Weights of a small GPT-style language model, trained from scratch on English Wikipedia: 10 layers, 3113 steps.
MLP neurons of a small language model. Each row is named by its layer, matrix (gate and up: input weights) and neuron, and shows model dimensions 32-127. Each number is 128 + 24 x the weight over its row's rms, rounded and kept within 0 to 255. Numbers have three digits each. A neuron's up and down rows have the sign that makes its largest values positive.
After each neuron's rows, "fires on" lists the tokens most often at its 100 highest values on Wikipedia text that the model never trained on.

L5.gate188:139114122147118143104159179133144119084141128115142120163148102111058109168117088151112107118170125132109127187126124146180159081143118108124086107078158141120126149149143114134149137091115143142148142165131126095132119118122116125121111113104145139147122084116139074120108110142093138092
L5.up188:124112147133138108099100137106178175132158107128119149129126163131191162124133112134119108122111136116105108142140143119147138151134127136151153113149121114164131114141090116133148107108218118161092129102127127144129146121122106127135151109174151116090161116127072133139132143167071096060
fires on: "-", " as", " called", ":"

L3.gate286:131112152124115101107110164124121120128189119117132130137141120142121120118119096143133082126106166100119154086182129160126192102073100111088131135126174119109132136098158091105133084106140118135101166132151165123118136140143122147118143167098147133143126124142168132135129129107139131143
L3.up286:103114169130140099142143114119170137117165107091154132109159104159155140127082117137132147092146151141067140147100104118131169145111130115093158130140160104094115129157126111114101144151161169113147133052161159154097120115127097129127142148106108136092162126149131133153099135109062148130
fires on: "op", ",000", "^{", ":00"

L2.gate28:165125186146139093116151194161088122126147126106155194114114140133134184143100119122113153138128096115148152133128151148154150086150125141130091134132105105092110146121178137104120105137130128147078126185136108136117125109091108110108146133093137090180116133100113156092121127120157140100
L2.up28:122114158110161088139150135110139109124140083155122170117110122124157103112152105108160136141109112139134110160086163114100170101125107180139103115126136126091148088066132096112118123115133128119090156114138118184145143098106106138130145142144126114124115081110165164125175131120124120102
fires on: "yl", "ay", "_", ".)", "el"

L3.gate381:159137119085116112097171135110158105102152084075148139118085101110076124098121102082099111120103130139125156117093134115122124115175126114093134131101088119138115133146167158131123120124135137139112129126097090093139119196126172104112138153114146122146084124127111146105123120134157146154
L3.up381:116148168072114128125092145119139147117169130150117139138091116130132117101124130104098135111115130160113133118155132119140141125138134112134090137079135125106077102182055167123166104137091098154123123129112128123116145142083093074123158122126069132158128118105127154138129126147123129119
fires on: "y", "o", "uel", "ip", "ic", "33"

L3.gate125:143110168133105118128108114111102108097112092139105128139148107111090121129118106115129163119125187160093145134174128124161121140096105120104122153117157113123133150139114131070142082181093159111129123168134107080122152172105143091105114104138137147163130134130105129165101098162123132135
L3.up125:125112119128143139114129152128173117153131117116099089106139149101111106104101105142094133092137151101109137117161114110097161135132130131102114158149131166159194137113123137098153141133127136150115169093120120077159136095171115097168117117117087139158124098071144155137116064124099129101
fires on: "c", "ol", " equ", " goals"

L3.gate50:147140138124139148149179112124124167133160130128135121132159106116087189110122100146142109139127130129126153113103139156146198109197174134154157109118122118137159137110105099117096116108153121147116154130116141100116071166151113120157162152097118156131139169107045123156091099107142129141
L3.up50:081168107127135155178126109115109151137137134106108090088139081129126162141127132088149135120192139124129110107115120150130155101127141100164135117196143168112134160162127124082134119112113126165151117146092129137124134103142158089117154097119091150156125150133098131096096111111127128130
fires on: "k", "t", "l", "el", "ing", "enn"

L3.gate278:136143128141151095112123115167117165089113105115129191112122160138154158110110127135114113137113096151120150146184103112106104092158144118133110184086117122126140168096147114129137079145151099101112141121095117103123159167107148142080159134118142156169132127115100182102141126139120101147
L3.up278:125174124107129140146140148151105135107103118134101149119140175081136135130111161109109118107138137140119108166157141118131158118133117127135146101127098088186150115150115158100133114072138113131155116085129122137131153165123150118115171089143129090147170093132117126138165085105118151110
fires on: " D", " d"

L5.gate77:120118145106110112114132072164129134060134103107107108118100136096123171135111144122160151146139113121144132108105120180129149140191143118145145125137151096128130078079183138109134124144161128141093168172094079117117116095092133128145155121111142119154145097065100107072084136169135144131
L5.up77:137123122132133132112142123132156160092162127154089105137098099123127168161139134144142161143144098096113133164148180154136110151092138149139143179145117119109131118102147121129114085131157101146086165165093125137135178078138141119180130124143097100159123121100111094101073132162145158137
fires on: "ie", "le", "el"

L3.gate374:156140171153178140141126110118140113086137186091136122125156130152147158104157178160123145140143131117114137143123110141114120143122141143157156146145107147123122107184148142148154098156139122144096092110124115109122145130148104081114178143137124128167108086097128128127091125164135175121
L3.up374:122103140104096111122161178157128085091169096132099104086156102120156136174153151107135161115128129101104153117131145099113116155131105164081135163164144091111137130125125126114118123141132124135143126138085138092128185083153131095118125146142114106162156112112118058108111138113117169129
fires on: "man", "in", "s", "u", "el", "us"

L3.gate27:142110119114128155146143100125114162076111103111141130116106106151129217121095133158087139115139094152144105125122105138141124108130145090110104118141102131085128128142156120131134124135176137105178126143129083122108121151113095115111137177123154168166103091108116116089102093121157099115
L3.up27:114117111124150097102129114131121114105139194075122109128122114144133155131147107125147160152108130149128136102135086162128132119102104123113140078123120153108155140140174072124145112132145121091153154140112119162164146161165126109150155146118098126119114160095084088105112125116093142091
fires on: "ir", "in", "ad", "ell", "d", "el"

L2.gate168:120100104100148129139162140122154163122112131149098124141105128086099162102090125115167135153165144133119173153100137101123135108121111096148155105109137115128118119124139090134121124152143121121137151087141120168091112123065112172171118085148137110124172104149159181099119152121151121131
L2.up168:099138098131123107112121171120122106186136145107137144170136101117174129160111087135123105121081090151159119120108106081116112111137118139141161100124116155122077080123135110131162099167138142109170126111127191146122142127118128139175162120132129097155157149144158125088120128117091132139
fires on: "es", "res", "s", "alls", "o"

L2.gate26:141083121115148125102131194138141096150136113098185109109136114134140149112114107136133158156126075139170164132101132141145123109149141161139153150153095138099143126120122127089148128133133109153150166097135145145129153124163096148133087203139110116130162107083130107130133182121129122151
L2.up26:146119159126126146133132134152089101134132133148119114111121122142088136087163130150088165122114179125169149127131116128118108157109139132094115146179059097124102115151104110116154115118154163116125116153122120134117128127120114152139125131131138104099118115108125173121133127128140119093
fires on: "or", "et", "er", "ar", " of", "h"

L5.gate359:075136134117115123131110115141105181063099110134137150109118091076053128148108136142168074134112170096119117149122127137092108120141174135133104123156094127164138102122159167148125166139134112144119139107127063102145099162160126124140115156173118105116114083097113131082137141110146111130
L5.up359:108162113149117114143093132127118151062117143145092128097140121107091121153126131118157103163085106099108128132130187138089089122089183161145134171191175135137115109123135146170133113153156142128112172109065089141171109147140145104121099143167107113102104103095137113127117099074115105114
fires on: "ie", "ve", "ome", " Die", " Del"

L2.gate177:157099139204120117128144131143139131141117154131149137127152152149154167106131121117129122115117130072103135098122090155146123110137122130075155127157085140159093106115097114082145121116133106151083106116119106071130115123107098108198120138116151112144150116103121159089109132106142114136
L2.up177:196116154128106141091161140139124096113140141104144106102113105140139158127189110144128115114125138102144130127134122133141065134123117105127117112153105162146136101183130173099121096098136085155111114126104118106165107111150089135140113160115148135174107095136160137112113120155119095126
fires on: "ar", "t", "ic", "it", "or", "C"

L5.gate160:143147142121147138122149082113155152113177116124118126148135142110104144111103168144160153113127147093120105120170114139151161113111140144098177170102138094144137137117156129113122119089149099136134156123128114092154147148190123094111117137156134118122144093084129109125119108132180133076
L5.up160:179117133138149065139121119111175203158162122135136121119086130114127116138105137138122140113156104135121122130120118159182114081098171141086128175104119152160112106114133136129121124107127118103128163169162119085168166119148122109127119141097135127080110117127153128134135129132133124140
fires on: " took", "-", " given", " take", " get", " had"

L2.gate183:138160150102084115108135123148158159074083140105076111137149112133100178094111095159111137159096119117104179148145150153144127086111111131121139131135099106174139131159162149155074120149122145137121115113151147117118135124109129161079103116152158149142123143145088085100149170147160156109
L2.up183:127160139105143170111093100102107104169087106129135131142142115113139142132124124122110149096129114156085155148165147133133101097119118115148145120088085120158075107161143134131113131122154117156135141166108111113122089117111135161177103091133130140121103151148151142099115182121098151154
fires on: " se", " Se", " Com", " jud"

L2.gate157:159146111140166129095137064109107138097128121135139148128094144091125170135113137123135116141135108084141124099121103123111157127157174138112118159174138104105098143116120141110135127106165125110145145128141101090135125159155091128180125104095072138155147129125085130140112092162122110124
L2.up157:137147125137130089157118128114149133099110118136141125118145104102052157124130102156141126109139094108162127158102101152110152155111141143162120139129162140158102136098112116108152174112110144150050163141114107144101169089141102128157094147124126105124150085132122122153087165157114130051
fires on: "el", "id", "ent", "x", "ant"

L5.gate152:124133121114167110159156106105144090132114138084097159120080129122113140141100114164144122143124157134150150111100136168095116124152122119110109100130116146125085096092130187153123105094148128133118123171160154154121100113176126115126125151129157116077134165135107120142123153091108094158
L5.up152:097136077101145116167146166146146103135149157134112140112134124131146143150125109113130126128078100094149135119095135118134152165141104100146124140165150176086123134134092126106129073095155142128119134135097138173086127113101176162113112143140159119148159147131158117143117169096127131160
fires on: " h", "h"

L2.gate332:190151110154126137142174126168174142092120146149100111136159152121134148111106131108127143095148109117123107155098113134157127120220176124095122125137093140083111137104111120096099131113124134086168121142144115118141085119112142096089133152131122126140133119126089120068136110127126113146
L2.up332:116150116119131108108140156152081151120115130107156111093105097117158131096132134117118146095093121119136140137080134103123149142112126129137167119167114155112174148150122132115128096116118113112130144127117143110174108150153145158101148112136107124174113134130129120111107136176142182132
fires on: "t", "it", "c", "ing", "s"

L2.gate169:107127148121092153143146098119107163105129118104135147151129151146101137139095133083115111116093121154136163172123143141146109136145121116125078153158129132118139087139175176134154121137087119128107136073120134156113142114146146175118112147151138094102130156135091150158157160194152133170
L2.up169:141164142156085157150137134138074172137143098109151113141172131148119144111117115129141115119111147122187160106114130154130155145143118119128110080080126065126151170142123132099103163130117132124115133164125093130132128139136080144136125193109147164176124147134140142121102130167110116147
fires on: " Le", " Christian", " human", " Radio", " custom"

L2.gate254:139117109104118114139115102166127126083140114118102126085147129092142126141158121088124111119109116106109188122133142096165103131136148097130173100143151143100140105169112076174099088146151119143123125118130121143114130133177107123171122102094113148127117123170149120089180113115091145146
L2.up254:111129170160137153144133120139159089135112116107094108120159165126131143124106159132079164116184160108165126108105109139075148146100140142138100082117130123133147121095121117141137093108116110137070153084106106108115123121156136098174120104092084147164160117142100146096136135164117138138
fires on: " un", " Un", "pl", "Un", " success"

L3.gate265:119156127092143110124096089157135120110096094103139108121137117128107124130100120173133117143124117145104140122150135139119130103161147130096108085098143139110127082131130100131152094072126126097097156079094144150138100137111120133082148120158194141110150120147145094154123105168123110132
L3.up265:163124088145141115152154138144160130131105137129131136134107132122167093147152094154103124112059081130093157129132106126149129119098124108109165156095114151109095143107100148154156144144083142137122121107138188126131151160133149133131134147120129138110131139155159151094107156170112126137
fires on: "ure", "og", "o", "es", " •"

L3.gate294:140125122126116115120142120123120123102102146125126152118126156139151116147099150148131166126085129129079103111179120100100145139126177097064122157107113105125163117163128145182129130122107150145112140116116116152168181160150124149107152171121109139083097123131110150096125098094131129178
L3.up294:110152165126122154168113134134124166091094135157114137153133118106119106106117157129136089139137112128115099107147143145139131118168114083150082107091124075159135138127113167123087137086113098123167080152133092153153155171154102095137126139109121156136175101112105151116138121113131085122
fires on: " D", " created", "o"

L3.gate349:141137162131152119145137111148078152138148114082108150148148136130142136163120125123126113155170107124155111098124115108125098133132103091133128118089108131164105154084123143180082155142138144133160126167154119115080129142170116104143117151137172133136138103139106120149088137133158127139
L3.up349:124122174162135113155123111152189095106152132169136132119112081145171147112127106099119125118117134154151141170168135153145110145132085105131121152145126158093102154100146126120132097150103160101114175140122099109152084135168150142114122151110152119130116167159139137141121144130114114162
fires on: " h", " organ"

L2.gate437:125112109178124131149125150169193134117142154192161125137106096150143114094132124101124158066140142139125095141144107146147090143096102105086181123171136150128134146087144127171138193097115146090163139133121143157122130166138150117132134135122114133098116139145138129079127110086115120135
L2.up437:155120152156148097149101136136134168129094149120166093148100144114178097117108120125123137134101134126153176112112134144144147094097118078113122106117103115145150111076088111128125164156089125105142097176099158153129121084143108137134099165090136140145125106154126103127142146107171129122
fires on: "s", "-s", "/s", "her", " uns"

L5.gate142:135140104128125112096105148119162084094109100156156137080160156134114129159127120150115127128129111131123115128126118094146151147130092133138074149106097144102142149124152124158112171070124124192144115104053097111119149120137149111105144115126085133161144156142140108122138149111151125136
L5.up142:110136133121118136155131131122149125124136137135148122114159124133099150160105167086162081092158117082137140133118173110126140130135160157131154124150130119130120154175095104104121104169174130143149115140132099123133162147132101121138148127125151134146095100149133147130137152099092084092
fires on: " by", " /", "(", " as", "ent", ":"

L2.gate250:167134133139129095124137147139185159116129141126104181094138106166128125129157138136111157147100144096176147120137120157081124103163134086168146109116138171126139114130144130100090059182132123184140079125130120105094114107125108118110155140114117163091100132141144115162121122144128105150
L2.up250:117120123149119100104112123091136169145128134132113182115101118152159170138180137114125156099143140051139138111131126146164134110120162130151124158135179095155134079114127155138095100127140143138111074106124118111117101081120113157116167138160138151100073140153110119107128179129112158130
fires on: "le", "rob", "ran", "rom", "les", "v"